config.toml
n_layer = 12
d_model = 256
n_head = 4
n_kv_head = 4
head_dim = 64
d_mlp = 1024
vocab_size = 8192
activation = "gelu"
norm = "layernorm"
norm_place = "pre"
norm_eps = 1e-05
positions = "learned"
qk_norm = false
attn_scale = 0.125
bias = "none"
tie_embeddings = true
parallel_block = false
init = "uniform"
init_std_qkv = 0.0221
init_std_o = 0.0221
init_std_up = 0.0221
init_std_down = 0.0
optimizer = "muon_variant"
lr = 0.01
lr_mult_o = 4.0
lr_mult_down = 0.7
beta1 = 0.95
lr_head = 0.00978
grad_clip = 1.0
warmup_steps = 200
schedule = "wsd"
decay_fraction = 0.833
decay_shape = "pow"
final_lr_fraction = 0.05
batch_tokens = 65536
seq_len = 512
doc_mask = true
train_tokens = 398100000
steps = 6075
dataset = "wikipedia_en"
MLP neurons of a small language model. Each row is named by its layer, matrix (up: input weights) and neuron, and shows model dimensions 48-239. Each number is 128 + 32 x the weight over its row's rms, rounded and kept within 0 to 255. Numbers have three digits each.
After each neuron's rows, "fires on" lists the tokens most often at its 100 highest values on Wikipedia text that the model never trained on.

L3.up931:117111116098153120130095131100105182165108097102087119091151184152171159084065101096137131076154161131164126122114126059064119157159148107129229159093165166103120145162161143096151075129169145129142099096093108123088137089142111103188114175171106124131089121143081165086121121123132109133087157096148108164114134136091095088145110076096113132062124140149218100127155057172110101116131111123119151193107212091129126120152139135132089109082108080189170140121090162108180103087105113104098107110162138121191138123137188170134141098156130115106164153089148145117151141164104131110
fires on: " is", "9", " of", " in", " c"

L5.up865:151159135098184144064083076170173104112143101152201094115139100126173105118094100167152141184103157108185136215126180081125200157152146146075168156165094142112122127117157139103083165120144090165149149124130102048131072080152117155155157120161098161136134092120121093108119139094069078138078114129089171145125161079129135155081136164148120110118075126163132140118075153143123134160109122099104129142137124137152217151154154129062141130197121159121105115136247112121091136113143178105174155109145150142130135151147113042116058045147150116171114136111164126136110106137110146148
fires on: "-", "e", "h", "hi", "al"

L5.up634:120134154145138089136120105183165092178138137157171104152133144150128191125021155118135135128131083143130102134128129091141162157155100090114115081197070132037187148143091123101091186137152142097128115125154140132146118118139112168141121160134086090113170108155111146119105138124053074096117143206102111160108192127166133117091081079104119154126064072138127134150158122119152137150133130152161097147153063143114153139083073095123112117141137137120143084152177135116100105142087095146147098087116125164122196107135176173088107121124137175153114139094177075130129161158127133097
fires on: " of", "ra", "ro"

L2.up488:174133157131128124113130146142151106067162196120131133139100153142111125124181104118080109163098147153127150137093092097159183213190135193100121100154077094115119060176176165096150129116129124142153141095088123151108192155124131132092159126164141158185132128131092213133121093150140116095149103168049196120106158157096073137152096147049094172130144108112186137134084098103159135125090144141072099087113180098173161148108050143162094148130112138121123131119070149149126058082153164116097122138107134115170088119158107161139102150161088162145070199066152188089108102127051130154
fires on: ":", " (−", ")", " ESPN", "===", "):"

L5.up231:130132136098100115150129128066120172108139094112133154132118094148142138083169170158130100094118163106154120067150058143026104092126094203114139158093137250113164151079159121135129127137117138184125152163057105117136128108088065082201083117118095143131141120117139116122105141127124097073166112113130109099215150093093095122134125110126074202153185101121170122125142140126136136116158133140143138120132158112169144154191129108152168170050161126235140122106095149120152130136149152095167086156134125181134136133177118180098090130121118131067098158120197073081132093101151094166
fires on: "ly", " of"

L2.up662:132086130109130106097141126111094096137138106182155082151128200141133164098098140168135126085149116142056098105182112161191136099174128152066100091145081194156107167153171099092122070159160200166100091131142108160106162181046113140137174133140083113088153094125072133144128100130106116064086127130180137125164163142116137141173077149083096131125107109115082147147154116130064104190108170148146106171055167084126141169108090120162122093131110155149094118077177130106115146140133085123088160084147127114135124122135171202142158134139144110179109115152087113117160087121125085086
fires on: ".", ";", ").", " |"

L2.up957:075170159200143175104147129170059189151134152169172131066080110152147168132180097161106127131098159144119120109116139143147150111078114157126031107171107158096131134153120195107134133117165157138125187149121138136133112113157128116124089130155092105160173085115122146120099136061113136054200151144059111068144114158134111145124148179063098136154099109123146098154115100109157082115155194141177149094176098166121124105099141134109104162151097123119149157146189139153122126081117166083145088134133136112114137113141116152113121162067131075109125122127076123110046122125099126128
fires on: " life", ".", ",", " before", "There"

L5.up607:155135159124144127096116176103089161134169160126157156123126088162121153146150150137124120081105135192105105146197129122125116078144129067184068086156117164079163141153110140148121111163114170150156173153156160096146126191121107110133143134150147167124142103206177141122106096104137174120157100115072086143209175136138079135151122121112115125145120176130141135058128106161128165083142119165123093076069102168098066073143118111124135171144075181142153151150077123178127185135175145173085108117130135109148179044114073153065081189100120159116142129130118113102154170128143090113
fires on: "s", ".", "li", "ri", "hi", ","

L7.up218:072107186084185168138141118140132154145087127180151192170111171131088128104150106150151152108149139152098162179125143137147104123135108117130120130136071165083095126107066151092117097161168144183112175165156179154102120129135064183146105075094190183169116160153122125122097106120115071135159146114170154150170140095140105145148170165190123112180118110166101179159098130133117126087134119057103096145082111143116097102162121109131155181101145138126061182120070113119059155072122067133097136103113178081119130123095101176133140107111112103134078186156113123138133068084133057021
fires on: "-", "to", "s", ".", "id", "ma"

L3.up79:121152123151088121130213116126148113130088175117092213123135097114120116162168133119114099139128147176125116065149118121150145147167142151094116076142105113124140152152139125085154143117201117072179174120141120089142120069126093135120058052144162146058108131108140128104069129119145129172160097144093176120120112143136094147123193101111129117103139101095151098101126176168114105072148121137123105126151102119123127054140117138141101098206175130192120116119125197113154069157154057130121123141086119117183086182129114126098142102168097138057124132153138149109142142124175124143
fires on: "-", " Black", "ick", " in", " Australian"

L2.up989:106122148184141110117125146088133115133158124149174136160139113079100144135082103116191147127100115156132200112167122138146053117160151127124129095142098066176127108067080135126108193094126161112200092071154120173115114123177088120109145119124131193160144071132094124119140102161145089130041118105111121131147202099138118176173124049182155177132109062136159134107128071107197131099112124118120147174163134129144099112141107137144177153154164109076106180141147117104147079096124150131118107095117075150149098151118082144081097149055131137127108152116179165126171190162111178144
fires on: " or", " to", " and", "–", "ci", "-"

L3.up836:073140175114142116104138145116137127107132064121109160132145132092162155142038116092127135107163089202170172159113164140117195148152118170134136152139118160087092145152128083079146122090140108104081180168109126124137158119123180103191129152118149142110131122081097127090156115136161135130180056107169097144131149151128103104086163097113137143082077162132129139122159108182120125120154153151136117127075169147084150181105158154144120127108102093134089109105134144055136077215153094106109112113080056156134176221202142177072133140072130163142069119199141121117111125125123103079
fires on: " |", " total", "cre", "frac"

L7.up49:132068119111106140089145153134074158144187088144108143091152159139162075110093166144066131115117096071146111096149095186142150148167123100137124121132201120070149221168100070119138152185141116128166142130127136104131118159157124103112128123092178142112134159119129146148165117138077089102128132139232111116170138138097099147139150122115111130124160116135133078075117115158109096197156054172142135109159145100239134141138135075123125130103108096096141099126174136143123167108116111130171108088120091116163154150123087069178086152151125085102106163100125164129129092112106056127
fires on: "-", " to"

L8.up336:125186118163180132060197164219095144135102142181110123118120138100131110150154138138144169167114127054082120164133100117125130184125117122134109175154113115133087139131158120099101105164068144150058114077166174152110083149150122172093116085135057153139175145159095137125099141147103151154189160172140120109144147116160119105136062123166120107199168088066135060186173127113130148175166146128174119138074102105160137107128137049158199152045128173140103137121117152141105138110084062087201103183171127166157115163135145113086071096125043105127079114099138090093087156104103139130
fires on: " in", "ed", "e", "ing", "es", "east"

L5.up507:088084126113135154161131167167117115134120137094151119144083130137134121116080111145097112110131207110171135189171170149142069125183143125138142150088103125154137144105107113135066167190161192213128100124113148122151109095155113183179127118108091132130108134105095166121090125094092078121104136146111112103106112097146156115171153123158095201154159099187123074121142110105103070096110154142142123148092073183133082119126155175165172138102124108141139137095095145111106151164154133123113094135076129176116160117119108172097096077159098093144106166139150172125090158088175117118
fires on: " first", " Sa", ".", "ly", " W", " previous"

L3.up484:152129186107095158143119125170152078145150086100052135126152144147104164096132151137171116062153085083167139095159138136167138127152092153106114087160114162177140114080131132146149108058111170115074188134080112105116183146126116119180149111144135178121085108127133114192117134159142181061065061136166123051128117128108142116116128121110111092104101111071147073081111071154130143112098127185155096077114127084123144129123103101155158133106101159112091163152197142086159049112123110098135140148104132109172206129100102147129172135148125178099141106170104128143113088108114149088
fires on: " as", " played", " joined", " then", " \\", " including"

L2.up324:116119124102181120119142124077083135104120182087124156083098138115130125084121146191152149122095140059155151161120136160158171133090043145124097156185174133135126135144159205119135197111097151141129131135095153089108178127119097082151168134137123119109099093165128123205116105129070071116112145152103147105162126101122198103118061147154131122178173127190167099082134152110125124121155121117148173128138098167132130193116128075081110133079115115204155086087138134120137154140113148102147086180143127157125126073148152122106110149085163096117092135114048173116105120141128075104
fires on: " an", " (", " is", "\n", " –"

L2.up108:119146177199138113177101115131112149135123127093183113109103107102134161100186171142166081151113125074128118095138094138117120148175044070155168146127132128140121118154162142082121099167089078112106124150099144189137065088149163075101146103087129154161122138143142136137128133159121095125131168095092123141057128145132141144105087148129104118139156145115175146106160196149145138211174123114084134174081124110183135125129097122135132177099078102153138149078110057078134129122078103055146091080125117089139179095120187141128203122093132073108091130057132162149123149074133105122
fires on: " de", " la", " me", " not", " sq"

L5.up332:121197114068108117131185151160186087089151142130077116159122108101187115164149139097154136093159160129163150093094118099140118119189102178161185132157186101094096108061144217105190154152157136162227128110110150052116116160114130135100177088133151169107167126148100135157059120118128166139125157102115116083134110153152132059100136171118124139140149096073148071123080114155123146084091143158144072148103175160156092097146172145128114121157135145113135086205117121117162112174160054098210140118065150105114126126155104103109199095130111061119103115090136126112169095140158097128
fires on: "-", " in", " ", " A", "ot"

L3.up943:174165110136123103108119120140105106162086163102166146170117167158117096105119157139082110126140117084157122162139136143145123124173137123099080171175068133154144100009148174097170104138166183133111143163146163195133108150094165167096114067173134130148140100120172108065086196104085106094080153099108100107131169145063126097112161178159097145154153114141176105122118194081082129162204065115119138141139136093164132135126098129154140140163098161156127116168082125149095144066120158117171122090122127167156165166158101147102108144089132115135126072141114078066110093143159140139
fires on: "é", "\"", " (", "fe", " de", " \""

L3.up323:185150133146096140141175154099127164116147129135167125143103167102118110130161153094114156126163159089093121148098160152110140115130112175075124110115157050135111115133187171117099107118149128123139028111164150169130119187114171193168130103075160120107161150111117154182129094157061140134127068129172111098145163145158139157134020099103134063116124102103117086175145106111088123115071123151149102138134133104143119117145116093167081126082159068073113145127162159099147134082139167075147132144084172071127155125126138092169150133128144092185147062147118120117180094083126136125
fires on: ".", " led"

L3.up230:131213083122142126138105165166187132094157121125128106091188110148131135131211137130156089142096139117147111089105075123105085164144152142092134120170154169183146059151201097130107063069118179086133129153115065115149087137100137153088184160144178144069170140130108094148135102125065132135089144209120119091145065129137131121152118143136130119169103073177067137142121192103112119116069107192090143114118109108098056123153134122119103122107137104126150105107152130194129062192114101116085132113125129080106143109097100109156132220140147117086161123101147160130160165197068138116
fires on: "em", " research", " History", "adi", "History", " education"

L2.up331:133141124101147134115114095130187090125136105147111163157065153127142144132083129136076155129153132139143126091170098136085105140104147171121087146127095155124100051109175164108148155147114062129142168175131054152120124099140183148116151138136159092136114098148122145150118111147079116098087125112121119095134186162163149168183103203154106152183146145114135107078096133118126094106120127086111069106160126106174102107103152159162131111143093140062106165143152073107137031099138090108123178134071114149250113174173096116062097165094104173124086180144189107119129079145185143072
fires on: ":", " |", " (", "=", " called", "==="

L5.up47:128103177126154065196169087168098111154095151104096113139111138163128122170122162137137137107121171119140146100126140099142110103105131092147175067153146142086096194236131098136103168182124124154129153079114113119126158176100134113157169115158157106111196123084199132102183114142115134135104149108073077076102113148199161142127136120154108106171119138099111058137126169145126159143164144188156084158100177102140203104165191107123147129148168109134129093128101146126199173191131184110128153056074121162113098130105104151108120097072134166105125101075120105106131130135156120114
fires on: "\"", "est", "tt", "th", ")", "%"

L8.up496:154115110090154102107113134066104100159059128165121127114074065134120147153168158127149072124200167173182123089135115122162125100176137150148097153178110146134151079167189097085104118149166108130110215184144123165122102180111148093087121158095108109164093120083102086102142125143156119149112102074126167100132142129123110161123180140163098124080123110126148129062194157142110069079090167085138080132098132086104091121120157124111110177127091100101103136098116134059124122120188117138107136200080137134168119111154121172132146132123132203206116103093055098108129156168157084108
fires on: " |", ";"

L5.up729:134091184113100117128176161067102188111112148091067101083122106126143142132141095122140131171094184136144138098183181117150174060133171133159096149165135134147100158131117144209113124118161125139107183122160124161097153148143098137097174141114104140150121091136095098154139143120139143155097117061097163105122164097154129157158147129149130094130089094093144094140105168116093128065168096184138192170115107086120146117083117141140143078163103157129088083086108196132155118168163106064119133154097118122145138093141122158142141137121134144090114122079115117058160181137175164110
fires on: "s", "ing", " young", " so", "ability"

L5.up524:163137158099118140154127123074098157124120078173177193139180162124104154133112130108129099166102158061183141114156107087046056076182103096098144086129124106162216083133135113186135127113187123142107097137170117140154115134135083072137085192147156182176166150080078134144147152130136135168125184105103085092179099078138123135085121069109136087126116064173169144137107102117120149125110148141102137229159103109114118147132154089113160112152096156090127095164139179101130128104148124150168165073111079118142138134172107193128117143072141140105160140122089168144096176105145104125
fires on: " to", " and", "li", " so", "6"

L3.up338:127106161153084127123159176107112164087163128124146068115099183162122133096091125146112110145162146121093120118083093139140164168094126136103108075150117085090164168134131110101139088160110119127066100131211136098147139098110121114106166114176201113152127072099154212103150197107109070163104158173131145152106120113105119121095187143097153135123075102072140118118142160200050107098187118167150156116158161102198159140163140051104121128052111116215139116109136143144156181186078123123161084099133123114140146113135188164124132079145142104104151100109140148135129106170114109160
fires on: " in", " a", "-", " la"

L2.up124:148134097074143145059166161134173134114117156123139119133125146118161062071109108090137129062144164109205127150139155092096082094116135131093141160142092093171062107165129105108151107156145087132131126176120102162124166172123140140109178114070097148154110150120092238079188119112159070104125156128120140098082154109125128160155113104191079134138079140183164138109180112130139148179130067105155132176102141103028109187119068118110181127103142212097140118106118145144162069133156099150156119135192137106157135165140112139138171126114161147115079097100156073133080123192104136081
fires on: " |", " To", "$", "=", " du", " did"

L8.up255:140179132175111100123121139143139185117132094165147105143132113158156113112147138182138128146151155114148180132105151127124128122143140151101074119155160128094093118095102184159107147147077106128129113155097107109144118081073164074114118064114150100118222106140127183072104148126163099112156148161138180151102078120079158129098088120183120163060170154115167096096121101067099089127143135114161147119152103115133119172144173179121110076139134075111146143165108192149088137080110081103112093181121174116105090062078207129106124166119130140083156168098167117106183109134100096203
fires on: " of", "-", "it", " more", " in", " ("

L2.up299:094148166075149183093110066177108133163101116141189120136102137026161117156122179129155079150115135161153117049106134160079197154068112127066113073138141116123166151110128113148129143163142129134162150120182099087121157130141184197097144046153130210142073142098179109109120176170168118078117116114118095177191156104057108163137138159127110081132096138059129154137138181121091121095162100144117107110182136110142158098133153147134167059112137099122122129069139155111158139110128100131134126121148163142148125141194129109138098156119185091134104164198085114093157141085112147110
fires on: " a", " an", " winning", " was", " =", " being"

L7.up1020:145135131141141154194137147147177145184158134112067075171041091064129123112173137114113153067143156145102133156168134118074109161146138147162086122155153144140147114156147118124085086145193140114095125111133078096093075023146110122071100074128125139102160127084157104123112139149179181148118146169125112162133175139125113106125110116160117145191141145093093095109054143134127133097148141101122119144125129098132129101126139112070182104090081151136130144135165145126043124146115125129112097131155173140176091168113179085102122092103117117141097133094137179091022149127050141076
fires on: "8", "4", "5", "6", "9"

L5.up771:108092098151139108115120125144114175169154144152087162146158126031161107126156131148145172107157116034113165171113199064183169092154113182109131152170124087108076084068134194124147141119134141210108107075157150120096145120132101112150155126144099171131162151159142146126102121123014107093124122146141092103186127111121162101127116098118149183139116085185121103135217159123120112104111111124102108112098148124105095164073180168175104157078158089143177193118119151117125095171119130144132137106108153140150124073080160155178133110098125094168158109117108148143139159094182133102
fires on: ".", " of", "in"

L8.up651:133113133184112159083117145140088131109095072106127092146143163060118139099130097162202150158160166094071175119092113118116113044132147092161091123117202124119149109115181183094111168099144105208165107095219169109155141123137098137128085105161148149125145187189136114171070107102144151149137126104110133154118150165105146157084103134160119129144141108140107076115090136128114134085120148137077102159109135051116077171174130122099051115130149152125120107119172084130106096130089102113120106168146195173098170144142106099127144123172099098171111119082083130137090106158120152135
fires on: "t", "c", "-", "et", " born", "it"

L3.up661:138084117111120079167167138114083119123135124100096138101115161074185066063148124120167156123129113155117122147175179116103141143129154147115120109150129120163167103096158123096072108217104147184123168086153099088105069153189124137103092089086119109080130101178102147103111192075117185060059106152064116210144137115117154107172117171134147121181139103170164099121078063145177091115092094185163109146131124090150106192122140153137154195070080181112201124185124084110112133138114144131132139131162120089144119098090171101141118115126159116144139168099133135161168126119104113144
fires on: "9", "7", " V", " Texas", "8", " Georgia"

L8.up754:118139216143191112115185154123157126162130145167134130117130149121066126127148086146124121175147143139171185089147152205140164091190159095131107093169106110067123161155184140070115128140163071141158168097159129119131104117095122154139120125072170192111115177166136150115120065104128088094175140161204147149111085065096138164132051055096099145111131104125151113131096083124109162191155074082159120151155096133151065138149147130120179148136073084137142133063101136146087184096105074090170120061123106138151118111095136195130103128083114070106128110169158131146120138124136179148
fires on: "==", " \"", "-"

L5.up542:151181118133091156126130135111112150156186083081063171143156122167097124142106141120173088090080199107092174126217108162149140142132112136115159111086197122083117082108126123104130109147127135116087086140092113129167147095109153196145104142123162125082104118175077111131092103076181197116156080132104168138119107128157140130159128175112097113064137112131110114135140105085133131099128154160162102155137111142156141118143199128120149140126155142153149128141158131144207110133120180099112138182107095121175117050156110136121150097104118106170149131132161153148159084152196040173
fires on: "d", " |", "h", "n", "ming"

L5.up12:116106138167107129138163134170104120111110061100107109148117178123084155087120089180125067113150147133133085143234210169104154156085154152115132122172138123130106166169125113059091126106090128143152118107156176141141124116117103138162177176105143173151128096155154071135144170148087161129101082118155125181116134173100107089164115131149107146111113100133066101105138118157124166125097111236140118129109152137106155111141168126110101063083137140153128106142061135110109151121152137103113110079073126087210114121132101135116157055104131103168207126078174094189152189100085158090
fires on: "s", "t", " of", " North", "\n"

L3.up307:082188059145188086132144128082123124147151115135096185165150132136121121156127135157120140116131141160124130095086130142096101180091135146114176125133157121126152134112135141175178105145182139131111137146142107082128145135132155157137185211136178112074152110142157111124079113095116069100174146094090136150034153131131102102091104131086091145113073140238117106160119185121131095144116140152072115196144169141090152110134118127133170086184142113128090124132088172151105107138106069109085129157149156130159145100127084117155093167111055177118101140180154112139134139098093143094
fires on: "vi", "avi", "li", "lu", " De", " —"

L5.up98:153153170078080101157152116157143107110095171130179117120153170101090092052163109095109168140101137154130157165124122059127134094125148116115077133167111107123107074191131106117098069108161115038136126140189138152155141108106085100109159176018109081174163143125113110225126164106204117203130122125075158113122179147132146138159088166118151096185090136095136119152130164101119135153157134155099115167155137132103110147120093086098141163149066099160093137149107125085125105143104172105133165161120096117201113087096088149124168101128094132093146096121099134131134160177115108124
fires on: "d", "s", "ing", "ed", "es", "ize"

L5.up713:164166110140119122095110146160130074161073174059159168223121144156112110097103088121163109114097100100150099163139190152172158151094158165147133161181122128096144133183108124133144184089117074134135124129113170147098108060131118117105151169078112096145132088135127135075073155115105122100143109107121135176111190112126156178169124118136121103118062144091145149160134156166116129180118165082127155111107133131094164042107120122101079098139127107115122130123212120097156178175073113110131120051156101118058197140173155128150113134127122112189144136058092103149151084167145124158
fires on: "re", "we", "ro", "n", "un", "ri"

L5.up412:152133161169104138097180134164105109121181113101110098076102161106121125192126105129099154069158177141109107132126128095163110106216165124117173093105088099077058110104127114158109141117126092125060152169086086103171109148122112126103101127068072084079106069139100134145125133162131151160103097079122126106077103110166143060130170130124120182134153074111149108121118125167157149142131156149127124160153101097160136114103203098161145149154146126148109131082144169221155139114102131133132132133137160139193125127086103093140155114090105081104165121179151125064161094183075049154
fires on: "ed", " |", "du", "d", "s"

L5.up138:165142120097111146097147134128132101057141126076088155087154166141153079174120179207119096140116160091110117159090149168153191147155095116125085122119174140089069138106127123080146131128139153084116159152130160111101131142145121066114134190104150162113090102116113107152140141085134169134125117145143136218142127171134149177116083170134131160145078101131134149129135124166085130146122186109094129140075110108089091105146149147095120132102134148145195101147159123133142152149106092049114113148143138094189066097144094169143137140103112072126143119081165171114092163081144176067
fires on: "s", " of", "ul", "0"

L5.up546:136170140077107125070117165115171133155138153096067152138124120125154144063128100122141084116103128121144111121102119089122163099136151122128098105156106115053184166063120148105122187108171156125110174145140131070098106134088110085189116099110094137119147141134108180119112129166121133054177190149104082098136121100112196108182154101153078166141130091176124107124108140094103165156145169150157182120113073139129139145170138110133120125134166127126102075175166146153123127053105126122130163152127086122133099122125145141133133151151115186125096096135145115096158180153121111136
fires on: "ly", " be", " more", "hi", "fford"

L2.up854:131157097141102103062135134074115115149175093117116219149162158110168136155129102112129123089115154127175178063125105136080129108154043111125179111104114115114171087085169143155128133137214078144162079096118111169111132068131171144122082200111117121075132133104099108110130121115116149111099110108133143095108132117137180112150093133135148060124052093125189141150091140171144188138150153150191114126142124151141140108164137056157106134154164109043149125110162150086118122131159131172134108098101089104143117161089136141142108091140144132161096096144094127115178109176174145096
fires on: "hi", "ur", "fi", " by", " unsuccessful"

L3.up848:208056160117105101143118147149089085164127112110107129148101134128154077160152148145077126120151109075069139111084098184186155116230122146125133068161104112163091145114175168128117144150092098177120123106122107144120142193104058171129151134127110108102160105130110206136121116090139228122101137141133142116120106136156171127172107160096081127083098137098120129105104117098152134175091085191103162143104152068198152165129156157127168059143139144162065193093168162083127158163129177113085126143092089110186097136107133193145102106132160146160134044135100099121150135074101096116
fires on: " |", ")", ";", "\""

L5.up637:113077079169129179125165062141121126192126129133074199163095141095113135133148178146193099092143130117102169072087113107116167134192151171119177094086160103177041125133052145178157121141166130150127102128108157145129170113121118103126159162144142143109078126085133166170164117127105085122114127107198148121161208108117122105118080083138090178115090161102135088076178114126122154137090090142166101123162099139099148102188093154127134090086137084099126153107077114113140092101135143136151069135124130187173129165149138118189155116108082124150156143133130155118166130129126099129
fires on: " of", " &", "y"

L8.up614:104159098158146121108102060117132095110121147183122158132039160141052123124110154116115069114102162148126115136067139122173132087169057173093151175176101055110209107096113068102082130116132099098140119124178170146139128169174150132124159157136119069144153113179151082124169167103155132160098154206121165148130150120119179155180079126126066139145141058123108174115181139125121142113156103138132114126149133101120149157105132114125112114112116093106108113125157089165144082111161131144129138088147187075110159181132155139148133159175147120144131109086112159119171158100194155128
fires on: "s", " of", " from", "ed", " to"

L3.up676:123114111133100110178142060118126161127148118070105132133083110072157095144194106070121190097164138184185120120152153158133118095130126093174108107120082152142106125134108144138112150113130109172117082103131192151147068141172209114125178097148087140104095085123155086140136106137152138142082110163169127153132081122085182127103124186119147113171114109128186066079160100056142141136075152110151148120134126112131150134110134132094165136106117133110123091105160092129110202156167138132082114151094127094173128099172117126232131099087113112107099095094115142120201129159135130131
fires on: " D", " played", "dan", " Dun", " Ross", "ut"

L2.up894:130115183113107078136128191161132122163175166143181055138130104121174087130153137190154128111118099148101087144103182117184112150104139128136186158165172144090088082174127119084111162162094098099188157164141204126119085083144108077086126103129157110111113090133095123189123118128125164159160208128131156172110170103132154119141097161152064190135114163110177142095117145111152128159196129083123086139135126118121121148095140147119135149135123124165157105098058089066128071160125110113150103087106161118101113073119199158065149131125065078094090122080170163072180122111101138085
fires on: "lo", " de", "mo", " du", " sq", " public"

L2.up229:138099210121126119130117142153147149136109111121117128179111157126136124182151157155117125142181116105157156119151146168113155167136110221145154129068128121196143086136193136150102145146116141138112165115109108117175096090076128115111175124089153108164068099085111137118120146182205138115119079103120102120211120134158102119169075077117084154123138162136131117133150097126072095114152154074107158139150131162148101075137093155068110137132114143189127048139125107142133114047208092137085108119143110137081146141180143098117103082123086096138130053134222101107114171100113099070
fires on: " |", " (", " the"

L7.up400:139123157148116149166142154059101175101153081185130147205166138138144084143161102162105157125122169141127155128047138152094161122134070081083147150180138165114145165110115116174117147144103159086071169130105118043164105092119151032148102081093153162130128113137144142144110122137136126152106159069116127105101140168138146117163130114172112118114114127114089206121138091103151091100116168169109114175076081118187103144139158171147198130168120117186112131091109182144101168130106116094089181144144105120142076147112119123144142106197126135088089125125131158093183101173175185169
fires on: " World", "s", "-", "c", "or", "it"

L2.up374:113132118130170138122175104133129140130095111118132124097132164109152160063137150108119133098143095146114161145142153171107146119176087166113141100156080153131172142170157123041097099140120122125141095114085097124147156091122181116139110162158072157122117079131093082169120146156131110124074188166154109102124181197119120125068092129086140119092141136109116116147100126163000184195141129080102045157079122135127181121115138161136123110093109135143124164124112073151127104104167148096071154164162110118169151107131142182132196143150133135091105078130157101156103129135094102100
fires on: ";", " |", "|", ")"

L5.up642:179138192142146149146149097131123147096066234181191149171148131132142128157112103087113117062125114149119166093160128120173128125142119139131124095135158080169187077164130099118148202115105076163124102071181098139104187092164135176106126122127106131106093074154046102111145112155180147138157169122080166116127088145134155103197159120119134136162110079094094116144161181191116131142148133126161105120130089114089074162118164106101100127137123128137175088121137124113134088161135185129125128123118105085120181112129068118174123079133122171109142090188131134142124131160073114133
fires on: "s", "st", "le", "est", "e"

L3.up140:131116112104072090115138133122122137175100144124115161172129149128134116149110141108113112130162158123180116146135133160158102110102142159140180117145142123143080107128171143131121167119108255093113128174163142118108124111105125100112109192099126132135057083126129159147166157147069139174090135095115172163122089124090183078126119154131118136104050167131139173065086150173167126172124140039130149184168051104156102159136092106119085169125053150148092101125133130096078115068152185149195152172127093128129129126181182146100129085104156098140093087120136065105162098085137093104
fires on: " |", " (", "and"

L3.up290:143135148100099117098119073135122105154120126108180141036123135209131124110080144193129135102113109149120125129129100098160203127181119219131056060149119132129118113156116149132193103156128152145133150105164093119120093181205076129115120119118147154157078058167114178147169092109152129132146119147128137150098146183104152172153077128142106086150166128133185182121164147188106099194114133142165129124161155100131235082152108149140109163112087100075100100120113153122105144079134151056157092093205076102168100105138093132114136178121178084115103094144131155098109094128119118106
fires on: ".", ",", " a"

L5.up1022:155110102133164087136100127128211139119140152164169100125126142159069221141109156126147086175154105105113116144137077173158093132129175093128181185120169143086116086163132136150169142187093165149104156131147169042117136209129146086092113138162130101150077102103138142105079110153069075165188111103079099118133174142083135141098105115153120115143105101186100114158180197137139152111094113148157094157103090116139127143140143113132097071082101129104118132165105160127071147131154083117148173166106130080089089126183076148109172098157126107143113084154124096119135134190109116129
fires on: ".", "-", " (−", " ", " U", " over"

L3.up337:134130089139199078151133151144134170129135069112181112135130144163133127113194163110134139163064096128130111140170084165170155197117122070129120128141146103136082093149096106109074140098104155203109150133119137101136149128200103168126152084139116139104121211197089159172119128154105084130188117064103170109153091134090144110162066121142128138108218036158129097139187187140127160122104126137137127116080073120150111133103177103114141125144111120071084119104097161096091164172137150090128183114125148166138147093164169168141136139117167110097123133067107197139134106136125096084
fires on: "s", "e", "man", "us", "os", "es"

L7.up583:158089147118144124159113148088146115125180187135151121129122138193109144091165155035141168101124149179089113149139142158129125096131096118120100156150107119068179146156096143158090136146151148109101174137125140124138165143155103099145105106128201094076139144128154166122114150146138118178127112129147135106152147126143169180086121147148070124096147092128102152114187142102119094119108136172109046081149116167230095110158105131116164129092087105181118114106086096138123164160105100116098130124116155060112067102177133123109189103061138101076148098141113211083161106101166144083
fires on: "-", "ly", "mission", " (", "."